config.yaml
num_hidden_layers: 13
hidden_size: 256
num_key_value_heads: 4
norm: "rmsnorm"
rope_fraction: 1.0
bias: "none"
tie_word_embeddings: true
parallel_block: false
init_std_o: 0.0
weight_decay: 0.21
warmup_steps: 471
decay_fraction: 0.934
max_seq_len: 384
train_tokens: 228800000
dataset: "wikipedia_en"
MLP neurons of a small language model. Each row is named by its layer, matrix (gate and up: input weights) and neuron, and shows model dimensions 0-95. Each number is 500 + 25 x the weight over its row's rms, rounded and kept within 0 to 999. Numbers have three digits each. A neuron's up and down rows have the sign that makes its largest values positive.
After each neuron's rows, "fires after" lists the tokens most often just before its 100 highest values on Wikipedia text that the model never trained on. A number after a token or word is its count.

L5.gate697:499502502507485560549482503478519503489514487535514521489510453492496494501518497522511515453557509489520525542506520496494505555517521526498482524500488512538501520520482488478502467481498524467502522476486445525469501517515521445536505484511472501527472523472516497504491490478501521490
L5.up697:489504515524506522473489531528492464505496504522515483490508479483499521524521519467479534475463485473503573510496540547505524515525516495531475476448454483514527499520501515532459509489476543528563491483481440487497481495513476511499489512530434516516509554480508500528508439511511518452
fires after: " A" 34, "A" 6, "on" 6, "u" 5, "a" 4, "or" 4

L7.gate639:480487547476520530491560470514555491533517464506483520529468505535463495510519507498479527470528488473476477483466481478510486502508475547519523545473497520497455530521513471479517501531491482485545506534494514484515556505471508458540438500530476543532518497461515535483535494495477497523
L7.up639:511500543526534539510529501515499498507492494467508500503560537533511470521517523511473484504519480528501476486490473537497473506461473541550494507522511510520460547503511494478517510488473516517494483504524516520478495474519477514450538506473510547525497510520493481510514470494492453481
fires after: "ar" 22, " t" 19, " p" 9, " car" 7, " P" 5

L2.gate961:507451569489458523464485490500505483552556509480466492485517509521543455460517476501550494506489532483495514488484524520484508502515526525491461498502496556484506469526517510466528495521521478490472559477524525507480495538500505469515484480507543509476453479524525468471503523516496533481
L2.up961:511503498477487475501520497506509526520529561477517451535441545534509486502502464490535499474498494558502479560504481494474536492507483500469500477518506521518454482472463514543481506546515563465532525516466499494451459482518528470474509535502500533491467520523506502477512485508500517486
fires after: " M" 18, " B" 18, " L" 11, " m" 10

L2.gate972:518518529488531458512464498501531507504417486518470509505548474495520501510513482461493486487551512526478459510491509540463463502498506565498503501491500500476492543476461474471561500517571516505472493479516527484497493492528503510479506468504523527499518536492452487518468488481484470521
L2.up972:472495478485499544532499498520477519471502485513490506471468476473513537478496542502502505465497513505506500510477500485501488473510526501490524518522446514469532494537458461506470518527501517495514464506489523508476470497447518461511493517496521537520531528484477524470491456499523512460
fires after: "ar" 19, " b" 13, "y" 11, "h" 8, "he" 8, " L" 5

L10.gate103:512482549507496502529514460478518497511515517487465503493525482535483413512464475470499533517538529475532537516491554491500520502467557516483520520500494544500515490522523480491521464475498498495482493491526476490490528504551476484539526499472514504488481543534510524467489506514517487528
L10.up103:525452510469500569504523494527503558479532499515460487495512498484533478471458514462524519527506485495492512497529464520517482500453520486508494480499495486516538455471512508513503485498463484527508492497487536500466498471532499453499498559505487471514454510516500505466502451465538524510
fires after: " |" 64, " L" 4

L2.gate683:524477518495483484503492507522498510482515485490448490489466483549527525473463457490515517523483508485506549458514486507508546502473545507482480513483510508487517514536499457470520500526475549527499521462526504502462476555523554486497468516509491495501507507509533515470482523503479490484
L2.up683:520473533490534493466491466472546476440543498507485478531529496511504464526522480501493517496528488519483501514508530494511558523483505550486506513497466506504503490528475483484499465474513538483485535529493480478486491500554520461519516517524492503501494503508537490502537504465487472507
fires after: " B" 24, " D" 7, " M" 7, " L" 5, "ra" 5, " k" 5

L10.gate671:536512513462457533493439528482525494498507507467487509477468489495517460463507459478484474486483494460482497468547494545517521493505511446495489520503490502520465507484445505470523498520500528495470502523503534510524508508522521503470513545467452514490506530505529467509507529459475513509
L10.up671:491481511548493516484497463514494522512481521515532505535483492501447483524502531505542532515462487499540506508456477494486504494508454490530466564531558498502470486479532511505493488524535487510532477478482481455514505516524465467512562494525463470503520523461474520478519473476536477513
fires after: " " 21, " c" 13, " m" 12, " M" 9, " C" 6

L5.gate715:547482465518496500498469529478500486545496479509531502502478503473506526492481520516524506453539526490461528511494519544451519490527498510486501544472506498462480518508499493480516489498511494493555521472499501506506466505535515466522478485481501497528476526484534526504433514472477570520
L5.up715:466502503505543556502458497550455521529472459477487451493523504436521480490507482515497489510501420489461472526532533479511473495532479520521478542467469461468533481505494475443491492488531483529494475500490500501493500507487494513487504501527513550523518493515492485520446440499485491523
fires after: "ar" 20, "A" 10, " A" 10, " J" 9, "ing" 7, "b" 5

L4.gate995:519442477496510531489462511522513501508486516473420502542495511498487502505505504495481495460536543443486495481518494539525507463503557497484536479542498535491502525499485534466467484504498494477472532498544490538491497499513536477528479498566504492503501503520495512502495493478531565458
L4.up995:545498509481531495479488518490501483478431451488534502537509533459515474483514505526511460523492498506496480490480503555447439469467524500501530515491578487514500480431487516486521484464494501499495510502494500495521517509506474490499480548526508518517496469515484467461467488506531455470
fires after: " b" 12, " B" 12, " M" 8, "a" 8, " J" 6, "it" 4

L2.gate627:516501495516547497486485487523509507500452525486512493473497469493542511517543458482494514531507519543496480516499494535512508486501523528512435484472501483489499574479484445464497510500517516519500494451556493528472496494545493512535492474446496508490521513473509483469449478435486509497
L2.up627:494459507470507532516503491531493505518470508503494474507450508551463490529492529495552534470544523505475476488474513486496507498488521503510487517486479515472481495518534506497460464495457493553491474539513491507528480522517507522472500503536455505484501543510521505492521463462484505491
fires after: " b" 31, "ar" 15, " spec" 11, " B" 8, "enn" 5

L7.gate510:461502515504507538485485530508476511504514543488491499521520429537517523519503502493514538467527527483478493536475563486512463484485530492500451502439501453477531567488505511486476484523503507458568482493479459527441463472513486495490504510459449512524468500505533527495488494472516503533
L7.up510:474507491470481474512485494510475505468453515491534464519510466515533526472465465502464512516506515487545508504527515509490505512513510521493493508480511510514497542478467490532472446518518509521458482519505498533494548495557509498524504542468493519500452493529557473522462524531511535482
fires after: " S" 20, " s" 17, " G" 5, " B" 4, " V" 4

L7.gate656:484451471512489506506469484454533520540509485518476545546483456504526548494460488509544472530544514455531526512532553480468534529514508522494477550476468482506505492520472503507509463475506503487508497510485464489525510483493515483506489512482486497508498511497528493516480476505502531481
L7.up656:494478437532540499547489527470543507516530508498478493493505501517502520478473499512455488486514515522499516521518508528503480532547491497518503518490469520520500474536466497521497498485486526515508514524512448462489512508510555483492507477535444505531494507525533505501459485502529528492
fires after: " A" 22, " P" 10, "A" 9, "g" 9, " a" 7, " f" 5

L2.gate361:490462527523489524466478495496484480539479528468469462520468503494523503471500466513496477456490551467448513505518454540514548498486470520477493504510480509475490486523443551490494488543542490495465473485494522514510489539511525501564501501509506487510478478495511473467515469468495525512
L2.up361:489512498508537506509488483529516528472490536494499468479521481499501475536562515506516497523530523492482533466449486525487503502534474498434517502548526513505489539523439569478483504506504503531486534511479500479484536500489491472516496494509497508528490491521471473525504464461501536499
fires after: " b" 31, " B" 9, " M" 9, "p" 4, " Sc" 4

L4.gate409:506487512506493478484480481494478546464454555513475508490506485567536523502479502505535493547513530486506492485516488538481508472540470501502473506512487482448488455491471539491492492485493539481511525500499486521531541550505480479495524523439478480524522433520478490500494488486471530473
L4.up409:507514508501542489482513492508473494492439471487520479466529487510531491444453502506496507558496527510531490481530501533472486503473546551507482476532535519491477453494482541465471505515524523535543460509538519506485547533526481464503549541467506522565509516524502489477472542497539531463
fires after: " D" 21, " B" 18, " G" 8, "iv" 6, " dec" 5

L9.gate965:506544533468515530508477501502503556498446547537534484502528509541529525453493500516494499518517537489484519483456529561485487476483554546477469488491529523490495489497461468480523484457572512496498457473497516535468485513549519519524492537494511544504429510479535455507479498502507470525
L9.up965:548510508518492479522514508506477518497479504511477516485525491483503528518464540465509489512485509448504524483421501524493511476479522496481494476454500496537508499556519501460468498489521572502489462453485496502497537526493484541531513530486525508463468480490523566459512515472524500534
fires after: " S" 33, " s" 12, "S" 9, " ex" 7, "uc" 7, "s" 6

L2.gate429:538451491530502546500480484484524516497552472507497489529502452484483499501478502490513503552539458487537523490464531497504511509509513485500486526503452508475529492514461511533479487509511539515506507500519452509482504522517517513492506496451499479464486490473491472489522477524506548459
L2.up429:501472508502517487487485470504522479526534508487525497489514489519504501506505464490479474501581466489512543499513501502518458532486470478500455519479503467518507536539467485553521507529499534489502480524473463460473500501525500509532482522535463536465476492519496439509477517530487452459
fires after: " A" 26, "un" 18, "al" 6, "a" 6, "at" 6, "k" 6

L5.gate1017:505514418538499444519470515519454453457462488485502492542506487478463490529505500546494508503520497479526477514493519460468508494496475525524500491468483463502498455486543511501493506485498467499454459457529511490525499524559452490523507518526511472514492535540536527503476537462514515491
L5.up1017:518508486521521522487479521470453456525498515477476519479503512518533526527530494501517492518503494508486476516529524477463520499476533470511517499513538498514558508471499483493515564469492500521522525473523519509527500472491515498530514498506503488494522509503464469491451499551539458494
fires after: " W" 17, " w" 16, "t" 11, "w" 7

L5.gate798:545509521494561478470484485499556506492461485482495515521515455474521474506490511481497472504564528494495504451498530508507503496507533500489479505452535480509518540490521489489490527487492477451525514489487471519495527528498487478493491482468495459457499502499547497549455487500493530499
L5.up798:521468511489513531511486499458494482481435451455517497499538544458498482534503530550525484521499538461485488480519495469532449505473500472502484503477538507482504520531479505499499495460493499515484406478469497501550517504465533518469485459498488505540477536531553493492515466513515489455
fires after: "h" 18, " T" 16, " P" 16, " S" 9, "a" 7, " H" 7

L5.gate550:497472498515500503492511521505502542518465519538478474538508481469473526500507533479558473544523513530487522488489522528502479532513516533492511495483517483558526472470482492454513491498531551532465509470541511465496468539491520493482499499495477498529538485497545485510513505534513518511
L5.up550:493516500519482493511521529522457541469488508528482502500494432503502548511487502524489503524521506562526500494507501506503478495496510478540545540465508520527492539521518467507488539479523549499473466479503511532491476508543526500484495530509462499505504454503530514472526484480486516452
fires after: "p" 16, "m" 13, "h" 8, "he" 7, "t" 5, "ch" 5

L10.gate180:517495489502522497476462534477489463496515513526531504517511531479545495505525476528514513479517513476517511515535475489506518479472498545562453533539524502484482513471521539555544536467497494486484531515509515503495483519577503449501495523481472522494513512528600479506472487494522490539
L10.up180:510534458525492497472431497508472489483508513500525506499513497534504515508512505490488526499531501470454520511495465477496474492460484486550482502495551508548496534523520462498492554503494472546512454477501508471535493512525513505506503501527540500470509479484539474514479506442541493499
fires after: "a" 19, " " 15, "t" 8, "w" 6, "ra" 6

L5.gate513:520464544533521547485494469496518482518480457509505491488532525514528493495500501501523571513508502487498501480485506495492462541499538520479521530452491511475505492548535489469561562534482510495526509537496466482500526539505476461488479512470488557488466502506530490522463458512495514445
L5.up513:504506542556535535504497467525519497492490493487507528490522478500479558519507497492495498451487483486467483517517472527534499497462517509478490538513518470519478569500493516508517515503527471482503486502504476516512500493519521490484506518454498506519517496475474452487485520489523454487
fires after: " p" 28, "s" 10, "P" 8, " s" 6, "ar" 6, "ers" 6

L2.gate672:482534485491492539486470479508524521494502514477498485487490492483500541514515485494510508486510509474495531493459518499504501500506539476472472467485524489484496478485509473489478454516538444527500458493497479494490481481520505477576535489501492497483501492487500448491430499485508541520
L2.up672:488497479466472525525463498476536532515500482452527513523460485500498549494494467534475522524469491458498516508487527521512514557504562505486482485466444498511538492475476464471524483475494521493480477517496524572558571519531522480469518493492494509502511497453491518497548523471506509465
fires after: " Ph" 17, " S" 10, " s" 9, "im" 8, " K" 8, "a" 7

L9.gate1014:525512510506532478456533518486503469516490497457481527533494520447552495474477500537500518472474521477479483449499549496491529488519534512530476526484470471471479522530523493472502527542483498507510535493495556523546518489526479502496450512506485526438517499478534456540490540510499535505
L9.up1014:432465492518517525475521529492448492487491512455494489517517523478537477511512538482484512470475499477532465520502527493499508546477510493511481505480540512481483547508503482457499506457474478475547467496496508468516519482466551509526516474486535524494489542491490492464488471503489498517
fires after: " T" 18, " K" 14, " G" 7, " S" 5, "an" 4, "in" 4

L10.gate309:469499505537523516489503503469515453496532537469529480529526498531490460488504505468480487464517501453504513479489460512495493548493534517516514513456487499518482466475496531509496501498527485480445512493492500485515527513511539520512494494503478541542545495495563460551505522505500523478
L10.up309:497480479519452504436469486478470475472478497494518502514452496481472497506529509517501517473473502471515528495473524456495508560535490498531468473476500495486486487503498495531523515523508502490504436496462463487523498525499534510507515476445481479524498503482514478509459492510525465450
fires after: " c" 19, " p" 15, "p" 9, " C" 9, " a" 7

L10.gate451:451466565493502541503523479475498530543538522494467507491504484507480459535457500462510506522531535476537532516498523511495499511504519449512512549528498522504463490454512493501494515498499491506468480538552487522561481495472500502534524477464492512453522522491462465519495499535467498489
L10.up451:488525517521471520478529491525496514497516525519535496523504504493513473450501491496496501538486547539462450492458488492449500504473476538465459492521493504518500479495521519553445517500454476491450472492503455518479456486471462462483464491512473501489478478522498517479486525499500505504
fires after: " |" 53, "\n" 6

L5.gate31:541492519529527470512477480519463489501465496541495494516535479482502513495519525499525563525475505491473509483485519497508472516452510479520508522503495508510533512506485480510523504505506498473473482431492508493488489487502476492489530497483509481495491524497520442510477472466480490480
L5.up31:446525460496497510529509528500478505499497478506510498461510498478478550510464501507553492485456484521466567486488528483467500442509474462522528502486458488488514506498493458502493478500509474545479454462534556496544465521505523518497500499482519462530527489457497536500491465490508470546
fires after: "t" 23, "h" 10, "p" 9, "he" 6, "ib" 5

L5.gate669:509455480493473538516502495484472558530553476525477506476502509502532470532522496499499498477525509450506490479506515541522501510515497565490485519526477529522486520512525479500534482492478484494520546465475517513480515503501479489543483496529499490527473520481531496494517501531495530489
L5.up669:490524506493481466494497512503497463450500504531483530482479499488495547530417520496521535530537515453517526488516505472481501473542496522484506479490513504504490475536569502572510505475509511489490484489509529483495554523510487485532524511498471520491529525477482512521506516451495513520
fires after: " A" 26, "A" 25, " S" 8, " Te" 8, " J" 7, "ri" 4